{
  "d_model": 256,
  "rope_base": 10000.0,
  "parallel_block": false,
  "init": "uniform",
  "init_std_o": 0.0,
  "grad_clip": 1.0,
  "final_lr_fraction": 0.0
}
MLP neurons of a small language model. Each row is named by its layer, matrix (gate and up: input weights) and neuron, and shows model dimensions 32-95. Each number is 50 + 10 x the weight over its row's rms, rounded and kept within 0 to 99. A neuron's up and down rows have the sign that makes its largest values positive.
Before each neuron's rows, "fires on" lists the tokens most often at its 100 highest values on Wikipedia text that the model never trained on.

fires on: "2", " ", "p", "0", "-"
L8.gate307:39 50 54 56 39 45 48 48 49 53 24 49 52 62 56 45 55 34 57 52 50 50 62 36 63 69 50 41 48 34 64 42 56 50 49 42 51 57 44 44 42 64 48 46 54 59 76 40 67 57 60 56 41 59 45 61 37 54 51 54 46 59 51 40
L8.up307:37 55 49 35 53 37 29 52 42 38 43 33 49 36 51 53 53 52 56 58 53 54 63 47 46 58 55 44 60 47 63 40 54 51 43 53 57 64 51 56 36 45 36 49 47 57 61 27 61 59 52 41 49 52 38 53 34 39 45 34 39 48 58 57

fires on: "."
L3.gate178:48 43 40 54 54 29 50 39 41 36 51 35 50 66 49 43 58 47 61 42 38 35 42 47 47 52 48 47 43 55 37 56 43 44 46 69 37 39 58 41 36 40 48 55 49 60 36 65 54 51 55 51 54 29 55 49 54 33 44 50 47 37 57 29
L3.up178:49 35 42 47 42 49 56 69 41 35 55 51 50 56 60 36 47 51 39 62 44 47 32 45 48 67 46 31 50 76 58 37 26 65 54 49 36 53 69 62 47 47 60 48 57 46 60 39 39 47 39 76 45 38 64 49 76 40 43 40 50 53 56 50

fires on: ",", "."
L9.gate101:67 55 65 43 48 36 37 31 60 32 63 42 60 55 64 63 53 43 55 43 46 43 38 43 61 55 45 51 49 51 50 51 28 51 54 49 53 65 57 52 46 41 41 55 47 41 50 43 70 43 72 44 61 44 36 54 51 51 42 38 42 62 41 47
L9.up101:51 44 28 43 41 45 61 38 57 30 61 55 58 52 70 33 49 62 65 50 48 48 55 67 37 54 50 32 35 53 40 43 52 50 71 37 48 38 40 51 46 49 70 43 61 45 51 54 60 46 43 66 50 45 42 44 67 47 36 30 40 49 49 50

fires on: " to", " with", " of", " from", " alongside", " defeating"
L2.gate117:47 61 55 71 56 51 47 44 40 57 39 46 59 44 29 44 69 70 23 61 68 31 54 61 56 29 41 43 58 53 44 44 51 66 56 57 53 48 73 38 56 42 35 39 43 47 43 43 62 36 53 45 68 52 59 54 50 41 42 48 59 49 38 51
L2.up117:53 41 51 58 65 43 53 57 43 55 41 47 52 35 36 43 71 64 17 51 57 39 55 65 55 47 47 49 54 38 54 33 48 47 58 52 52 46 62 50 65 40 49 48 47 51 42 37 63 45 71 64 55 53 63 53 37 56 61 59 61 52 48 35

fires on: " went", " moved", " came", " go", " come", "ated"
L4.gate45:53 53 60 57 48 53 43 59 44 42 42 51 43 41 29 56 57 45 61 44 54 53 84 57 51 55 64 53 43 30 34 49 53 74 76 37 50 47 34 37 45 54 49 57 35 29 59 41 59 50 47 35 48 42 37 66 41 47 44 41 47 51 53 53
L4.up45:45 63 55 57 44 48 62 47 47 50 49 61 42 51 38 38 42 48 45 48 47 57 45 49 52 58 55 63 35 43 59 42 63 64 62 27 47 55 52 35 61 45 38 27 46 39 39 43 53 40 57 64 57 42 43 34 40 34 61 40 59 69 42 61

fires on: ",", "===", "-", " to", ":", "===="
L4.gate279:74 51 56 43 66 47 48 61 38 50 51 51 55 45 49 54 61 43 65 45 45 29 63 46 44 50 57 46 57 49 61 48 72 56 43 45 55 42 55 45 65 37 57 31 59 44 45 70 45 39 42 61 35 55 62 48 58 61 60 51 60 51 51 52
L4.up279:60 58 56 57 33 38 43 46 56 56 52 49 68 43 58 45 47 69 61 51 47 51 33 35 51 48 71 45 55 49 60 40 44 50 60 52 39 50 69 64 49 54 49 52 42 38 59 49 54 39 35 61 48 41 49 58 10 68 49 42 58 53 43 38

fires on: " |", "n", " Notes", "ab", " Pos"
L8.gate150:29 38 57 60 57 61 74 57 43 37 71 55 53 57 51 45 37 40 48 40 43 59 50 54 39 42 57 57 56 52 48 60 30 57 56 44 53 37 51 47 38 52 66 55 58 53 37 37 52 39 53 51 54 35 44 40 48 58 48 33 34 56 46 30
L8.up150:32 46 27 51 53 58 63 69 65 56 37 42 56 56 43 60 48 55 47 50 44 36 32 56 33 29 21 66 45 53 45 69 46 42 48 65 41 54 55 41 48 67 38 63 64 43 50 56 53 59 60 40 58 55 48 43 57 56 58 37 57 44 62 63

fires on: "ce", "bre", "ge", "al", " dep"
L4.gate225:66 41 65 62 37 48 39 33 43 37 46 26 39 45 52 29 44 32 50 57 44 53 50 45 57 52 69 26 25 63 52 60 44 63 42 47 47 52 65 58 51 62 62 50 47 57 26 43 56 29 41 57 55 49 57 45 54 43 61 48 51 60 51 32
L4.up225:27 36 57 59 41 40 52 51 49 59 61 66 44 61 28 39 59 48 41 58 40 46 54 65 53 48 60 45 50 37 64 52 52 47 62 28 29 43 43 56 51 52 47 54 47 33 51 57 59 51 51 52 42 67 40 57 60 47 43 51 36 49 64 45

fires on: " at", " joined", " with", " by", " represented", " join"
L6.gate134:47 60 61 42 50 58 46 48 49 40 55 38 66 28 57 56 63 27 31 46 69 55 69 54 59 45 59 66 58 39 49 44 44 35 66 30 47 48 54 42 49 35 44 52 47 43 57 49 67 58 51 56 42 41 70 52 58 35 55 50 55 58 58 41
L6.up134:29 44 58 34 56 70 59 56 53 45 43 44 62 56 45 54 57 56 53 49 43 36 63 33 59 49 40 56 63 31 47 30 43 38 53 43 45 46 50 50 37 65 48 47 55 42 51 53 46 50 52 43 54 54 70 43 45 45 40 65 60 56 41 47

fires on: " took", " been", " takes", " take", " taking", " ever"
L2.gate82:61 54 69 43 63 58 54 54 53 47 43 65 58 60 51 54 58 31 36 57 26 56 53 37 53 64 64 59 52 50 50 57 54 65 63 40 35 59 31 60 35 42 50 56 54 46 52 54 44 68 34 44 43 28 49 61 39 58 55 41 58 44 56 43
L2.up82:33 39 47 49 41 26 50 53 52 48 40 46 59 43 53 67 35 38 31 41 47 33 64 60 29 52 56 50 61 54 62 43 67 61 56 73 53 44 48 61 32 59 47 84 65 40 56 60 54 66 45 70 69 56 51 46 49 60 66 44 46 47 59 38

fires on: "ing", " as", " to", " of", "es", "air"
L3.gate118:69 41 53 68 48 57 56 61 50 32 33 69 46 55 48 46 45 60 42 46 35 57 46 32 23 49 33 59 29 55 63 61 50 62 40 48 43 53 59 64 58 42 50 55 40 63 51 44 53 60 36 57 69 56 59 41 45 44 54 39 78 67 29 58
L3.up118:50 71 50 55 66 48 36 61 53 58 39 42 62 62 48 53 72 46 27 45 54 42 51 54 61 46 42 62 55 41 66 43 32 47 70 59 66 49 46 42 48 44 59 54 46 52 42 53 47 55 62 67 59 64 43 34 31 44 50 49 54 53 53 43

fires on: " (", " =\n\n", " family", ")", " life", "-"
L10.gate225:48 63 46 55 44 60 56 33 44 42 53 66 54 44 45 48 51 49 65 50 44 62 47 54 38 45 51 48 66 45 66 55 64 36 47 34 47 43 46 36 72 75 60 41 62 36 47 46 42 48 40 53 32 56 64 42 42 63 50 57 62 41 58 44
L10.up225:56 33 50 41 37 48 42 37 32 54 53 50 51 54 54 46 39 59 52 60 48 53 36 38 39 43 73 45 52 43 46 55 59 43 42 50 39 31 46 33 64 64 57 49 59 58 49 43 71 68 57 49 53 44 54 53 40 40 44 53 74 46 46 50

fires on: " later", " However", " eventually", " early", " Later"
L2.gate132:31 45 59 43 66 52 39 51 57 42 59 43 50 49 48 62 43 50 55 65 51 37 55 52 51 42 54 57 46 56 47 51 40 64 47 32 54 29 58 49 57 54 41 61 55 56 32 51 45 41 37 71 21 61 58 71 55 59 48 47 34 40 57 82
L2.up132:47 61 65 53 48 62 51 48 49 39 64 40 57 50 31 55 44 47 47 59 38 42 43 49 40 37 43 64 50 57 53 55 37 66 65 29 48 34 32 40 65 50 51 58 50 64 32 45 45 42 43 48 32 71 63 56 63 58 57 45 39 64 62 67

fires on: " a"
L13.gate242:53 56 66 57 39 46 62 46 62 40 49 55 44 61 43 33 33 51 24 56 42 35 45 18 45 47 58 53 41 43 47 38 49 56 55 52 57 55 65 61 76 46 61 65 63 39 49 55 41 55 56 32 64 43 45 47 70 53 42 45 49 38 45 51
L13.up242:65 51 36 25 47 50 38 51 52 46 75 42 48 62 47 59 57 44 46 78 45 58 39 41 48 51 44 43 62 57 38 58 41 50 21 58 59 62 58 55 49 55 61 51 66 61 54 50 52 45 52 74 51 51 47 59 51 52 52 52 42 44 69 60

fires on: " ", " S", "8", "0"
L13.gate148:72 45 74 63 44 34 55 34 56 42 35 57 31 51 57 32 46 52 48 73 56 72 48 46 43 58 39 56 47 37 54 45 47 59 29 52 48 71 47 65 45 52 56 47 57 65 69 36 46 50 54 41 52 50 46 40 37 65 38 59 47 61 56 71
L13.up148:45 47 64 46 50 33 53 57 58 45 47 44 40 43 69 42 54 60 65 57 60 64 39 63 63 42 43 37 40 43 53 39 68 43 43 50 65 57 42 55 46 51 57 65 58 55 42 32 55 40 38 27 62 68 42 27 39 53 48 55 61 54 55 38

fires on: " only", " very", " mainly", " initially", " originally"
L2.gate50:47 56 51 55 56 47 52 44 22 37 45 45 49 61 55 44 44 51 40 23 52 59 46 49 45 32 40 39 34 60 48 63 55 39 53 43 37 48 51 47 41 60 50 48 48 22 52 45 55 64 47 36 48 51 50 49 43 58 64 31 43 75 45 47
L2.up50:64 48 46 46 55 51 57 38 48 51 63 41 37 59 39 43 45 52 48 33 52 40 54 48 45 32 52 39 52 47 53 44 50 53 50 45 67 45 46 55 49 57 58 52 63 41 45 58 60 55 50 61 52 54 32 49 54 60 40 43 52 62 49 46

fires on: " of", " to", ":", "5"
L3.gate39:77 49 44 68 42 41 30 55 44 58 34 41 63 40 31 39 46 49 54 46 40 45 64 53 48 41 31 54 58 50 40 51 63 53 54 40 56 44 60 59 44 55 48 45 42 59 36 66 25 47 48 54 46 51 50 51 56 61 69 50 59 54 40 43
L3.up39:37 61 52 69 61 45 47 59 46 55 62 31 67 58 47 61 44 40 63 47 68 47 47 52 52 47 58 59 50 43 40 41 50 56 52 40 63 46 52 55 36 68 58 50 60 49 37 81 42 53 55 56 47 30 57 43 47 66 69 50 60 60 69 47

fires on: " took", " make", " take", " takes", " taking", " set"
L4.gate73:65 49 57 45 37 45 47 44 52 36 37 65 66 43 56 52 61 44 41 52 42 44 50 50 33 53 61 48 43 33 52 63 52 52 50 65 54 66 67 57 34 49 73 56 50 57 65 45 53 59 46 63 84 43 52 36 32 53 61 42 31 52 35 52
L4.up73:56 63 51 50 46 50 41 60 50 60 38 39 58 36 59 72 57 42 35 65 56 44 55 59 47 48 49 57 51 53 47 61 48 58 59 63 53 58 56 57 27 50 66 58 57 39 58 58 59 59 56 34 64 43 37 36 51 51 61 50 22 59 44 53

fires on: " early", " later", " late", ".D", "Early", " Later"
L2.gate25:49 46 57 48 60 52 59 41 60 41 51 50 55 59 50 58 49 37 50 62 46 51 51 54 45 52 53 44 42 61 54 67 64 44 55 55 29 43 53 47 35 44 43 52 70 66 43 40 54 53 58 54 32 42 30 47 63 51 38 55 49 64 54 67
L2.up25:36 36 45 46 62 52 65 34 62 37 44 43 65 66 53 45 34 51 60 65 53 42 47 34 38 50 44 49 48 62 39 63 52 67 47 41 53 45 51 45 44 43 40 45 62 53 56 44 36 44 50 57 35 57 50 62 51 65 52 59 62 54 52 56

fires on: " F", "f", "G", "b", "F", "-f"
L13.gate15:45 57 44 56 44 62 40 52 41 53 44 63 43 48 38 48 36 46 50 59 39 55 56 47 62 56 50 53 35 52 50 67 54 49 62 60 44 62 47 57 64 43 82 54 31 47 45 58 52 49 59 45 57 37 72 54 47 34 55 38 42 50 38 49
L13.up15:33 54 60 57 65 54 48 49 38 71 51 64 53 51 45 35 47 42 56 24 40 44 47 40 38 51 41 62 45 49 41 49 53 34 31 46 56 45 54 62 46 62 60 38 66 62 57 65 52 61 69 45 48 65 57 45 46 48 61 55 61 37 46 63

fires on: " F"
L4.gate16:34 53 48 49 45 44 63 35 45 47 44 62 41 35 46 58 52 37 36 45 41 60 59 48 55 44 47 66 42 49 44 68 70 38 49 58 51 42 59 60 70 54 55 49 51 51 40 39 53 39 70 52 34 67 53 36 57 54 44 63 60 43 43 41
L4.up16:60 60 53 57 49 62 51 38 45 57 48 64 31 38 55 38 48 27 57 55 55 49 63 44 65 58 61 63 43 52 40 58 51 35 49 60 55 26 49 62 59 51 67 49 68 43 38 52 40 43 58 58 34 50 58 31 45 47 58 47 57 51 44 40